config.yaml
head_dim: 64
activation: "swiglu"
qk_norm: false
init_std_down: 0.0
warmup_steps: 269
seq_len: 256
steps: 8707
MLP neurons of a small language model. Each row is named by its layer, matrix (down: output weights) and neuron, and shows model dimensions 16-79. Each number is 200 + 30 x the weight over its row's rms, rounded and kept within 0 to 999. A neuron's up and down rows have the sign that makes its largest values positive.
A block is one neuron, or neurons of one layer that tend to fire together. Before each block is what it responds to, as a language model described it from the Wikipedia text at the highest values.

Responds to: Coordinate separator character
L7.down25,262,203,159,205,189,208,163,195,191,174,175,221,251,206,205,188,206,133,214,156,223,221,198,212,203,218,232,201,195,214,231,198,170,183,209,137,160,250,201,184,187,218,109,145,143,213,185,238,164,184,218,220,178,168,202,300,169,172,206,209,207,190,199,197
L7.down135,131,183,194,177,146,207,160,195,191,252,226,205,235,261,175,174,191,219,250,211,205,185,209,192,212,215,165,221,228,196,183,214,263,231,221,199,205,136,218,170,232,111,232,211,204,235,236,185,179,197,189,205,162,210,167,209,237,208,163,215,251,176,211,179
L7.down204,272,179,216,183,197,232,226,207,250,207,198,212,209,154,210,225,186,192,225,207,232,255,188,238,168,197,224,175,172,172,225,158,185,203,160,195,218,220,152,180,239,170,210,189,239,264,215,232,192,190,267,204,155,220,170,191,229,168,180,139,214,177,231,193
L7.down241,212,192,145,179,209,211,219,176,161,225,224,172,187,167,188,189,207,164,228,190,213,237,188,193,185,196,199,224,193,255,220,243,235,172,186,170,193,126,197,223,207,168,283,238,244,205,300,140,203,212,179,212,193,247,202,225,182,195,247,172,254,170,167,215
L7.down302,252,133,236,224,173,249,234,183,191,258,140,191,245,252,203,210,230,215,203,204,214,226,127,238,197,200,235,195,227,231,189,195,209,209,196,176,219,218,171,170,172,194,225,211,217,209,175,202,221,214,192,246,191,233,276,176,165,204,206,188,214,222,213,176
L7.down492,241,243,212,204,246,194,239,163,181,197,191,213,171,123,161,173,270,216,236,233,188,224,188,193,141,245,194,214,149,219,199,193,171,209,188,180,209,202,150,174,206,224,183,149,221,187,201,182,240,127,181,208,223,216,189,188,163,185,192,193,217,205,160,220
L7.down537,234,195,171,233,187,230,178,174,276,200,176,222,173,237,198,217,203,166,242,182,218,220,268,243,191,182,205,200,166,184,191,203,183,204,247,155,182,172,248,165,177,198,233,210,209,216,214,208,214,163,186,176,204,182,162,165,239,271,171,196,199,189,227,155
L7.down566,178,181,184,147,149,182,183,201,198,148,148,151,146,200,163,204,238,178,212,235,185,171,212,198,140,182,199,194,165,246,217,199,212,217,237,120,190,195,179,187,206,165,230,215,188,216,206,227,197,221,189,178,202,193,221,195,202,207,166,200,179,188,148,218

Responds to: Mid-word suffix pieces
L11.down321,195,139,226,222,179,162,138,201,204,207,138,220,217,283,213,199,176,243,193,209,202,144,188,257,191,217,212,197,191,162,224,167,246,240,163,214,218,179,207,187,210,224,200,145,172,218,220,254,187,238,251,238,217,187,219,257,223,211,270,138,151,223,236,220

Responds to: Units after numbers
L11.down523,198,131,202,183,161,197,185,215,232,210,183,201,205,222,232,220,182,166,185,215,227,249,169,190,183,217,209,197,249,201,204,177,194,167,219,177,160,261,183,193,205,222,184,162,291,209,172,218,155,151,162,214,272,230,171,177,199,167,195,247,238,262,204,182

Responds to: Mid-word "at" fragments
L3.down6,212,211,184,175,233,193,190,261,237,222,196,239,163,208,191,151,221,226,214,201,135,176,209,163,195,215,146,214,173,193,254,205,224,211,216,191,162,231,254,250,231,237,173,263,138,205,205,188,175,232,202,247,168,239,204,190,268,171,238,260,164,235,187,211
L3.down83,181,213,191,230,171,210,189,206,162,226,193,232,220,233,179,215,206,222,161,191,188,206,172,192,172,131,226,218,237,141,221,188,221,222,193,239,222,175,209,174,182,201,168,255,223,252,216,174,211,168,164,135,185,167,249,203,196,210,212,250,230,197,193,241
L3.down135,220,182,188,184,160,211,223,223,224,293,267,166,207,226,236,188,233,205,233,209,210,159,207,223,170,222,178,183,279,224,242,226,173,270,198,216,245,196,235,162,217,227,230,236,183,169,223,251,202,176,247,172,214,186,194,197,265,184,253,208,195,256,194,179
L3.down141,185,197,204,252,247,278,202,150,221,235,171,238,216,154,229,153,183,186,221,165,197,176,201,199,211,213,233,241,192,248,189,208,183,169,231,207,151,173,184,178,218,228,187,204,181,191,224,179,171,193,114,216,201,190,240,206,232,237,189,220,194,184,192,212
L3.down147,147,171,173,233,193,200,208,186,202,232,214,187,209,160,178,214,263,180,181,121,252,139,175,189,176,171,226,273,171,208,183,183,204,222,235,165,189,203,203,178,216,217,186,232,157,186,170,199,137,247,213,188,215,196,226,193,184,170,256,200,221,225,229,230
L3.down415,162,224,207,162,196,167,195,217,268,208,235,158,200,183,207,211,215,150,237,164,173,264,190,201,207,210,186,220,209,174,208,252,239,185,216,159,178,195,202,209,237,207,221,270,184,159,145,209,178,191,220,210,191,200,172,181,173,161,222,226,222,244,171,206
L3.down431,204,236,213,231,194,162,242,236,181,227,230,171,208,185,120,131,267,214,162,204,194,193,186,205,217,237,183,211,220,192,155,177,197,240,214,227,191,243,192,220,240,279,222,193,197,172,208,203,207,235,209,212,196,202,208,174,225,251,206,131,198,172,163,223
L3.down437,245,203,198,220,219,179,183,227,203,243,183,222,204,202,231,219,205,174,264,235,276,120,202,218,158,196,132,126,162,207,235,150,179,236,206,186,147,166,160,210,235,260,196,166,202,196,171,185,185,294,231,190,200,239,249,209,220,229,194,245,180,229,193,214

Responds to: Mid-word fragment tokens
L7.down51,219,186,173,201,205,255,210,159,207,185,192,180,186,179,185,221,216,104,198,222,200,224,160,252,274,163,190,204,239,198,183,177,184,213,188,239,191,216,211,217,215,232,249,187,184,196,193,157,178,163,215,236,210,180,170,244,171,193,145,214,192,199,212,267
L7.down90,185,228,236,236,207,164,226,172,221,216,199,190,234,208,200,195,195,187,216,240,189,159,181,218,127,202,204,237,186,137,184,194,176,115,213,206,191,239,205,182,191,199,182,218,196,218,197,235,205,170,178,190,150,195,132,213,259,179,191,167,228,255,142,220
L7.down145,209,136,189,194,186,194,164,186,191,203,170,190,189,262,183,195,208,247,245,215,161,134,155,263,223,188,214,178,190,252,207,182,158,243,205,182,215,223,223,215,172,223,242,202,205,195,237,216,219,197,221,183,206,261,190,208,169,188,169,171,233,195,179,248
L7.down305,215,171,202,215,192,185,198,204,244,189,209,166,217,202,185,202,205,186,170,242,225,197,152,230,247,194,201,220,206,169,222,201,177,229,213,197,233,178,153,181,219,173,189,214,174,147,208,237,248,245,246,185,202,226,130,187,219,195,213,133,246,170,214,172
L7.down369,203,142,209,221,217,209,195,176,206,175,185,226,204,217,205,216,219,189,207,161,177,171,264,221,154,217,214,207,216,185,176,174,187,214,242,180,169,195,128,243,203,228,187,178,177,235,200,162,201,217,175,237,254,165,207,192,238,139,117,187,174,212,172,201
L7.down404,218,267,183,185,219,228,175,191,262,255,112,152,186,282,234,194,224,220,180,204,201,209,212,230,232,191,225,153,198,190,162,180,215,149,207,189,191,182,186,218,189,206,229,202,259,167,216,219,218,191,243,155,197,215,167,207,141,196,227,178,220,205,175,225
L7.down442,173,201,179,167,244,230,249,209,186,154,146,243,277,230,184,132,155,216,168,253,191,210,211,225,246,187,247,207,214,171,179,184,200,206,176,217,212,224,216,197,247,162,205,174,233,185,186,199,158,187,186,190,208,174,160,174,151,215,197,178,173,253,235,131
L7.down560,207,251,191,181,206,228,263,225,201,180,237,197,196,218,222,229,187,246,213,153,163,190,222,203,222,226,203,150,197,197,277,173,187,148,179,204,180,197,203,224,179,204,256,208,189,182,227,189,191,189,149,187,215,225,198,209,239,200,277,236,249,239,175,187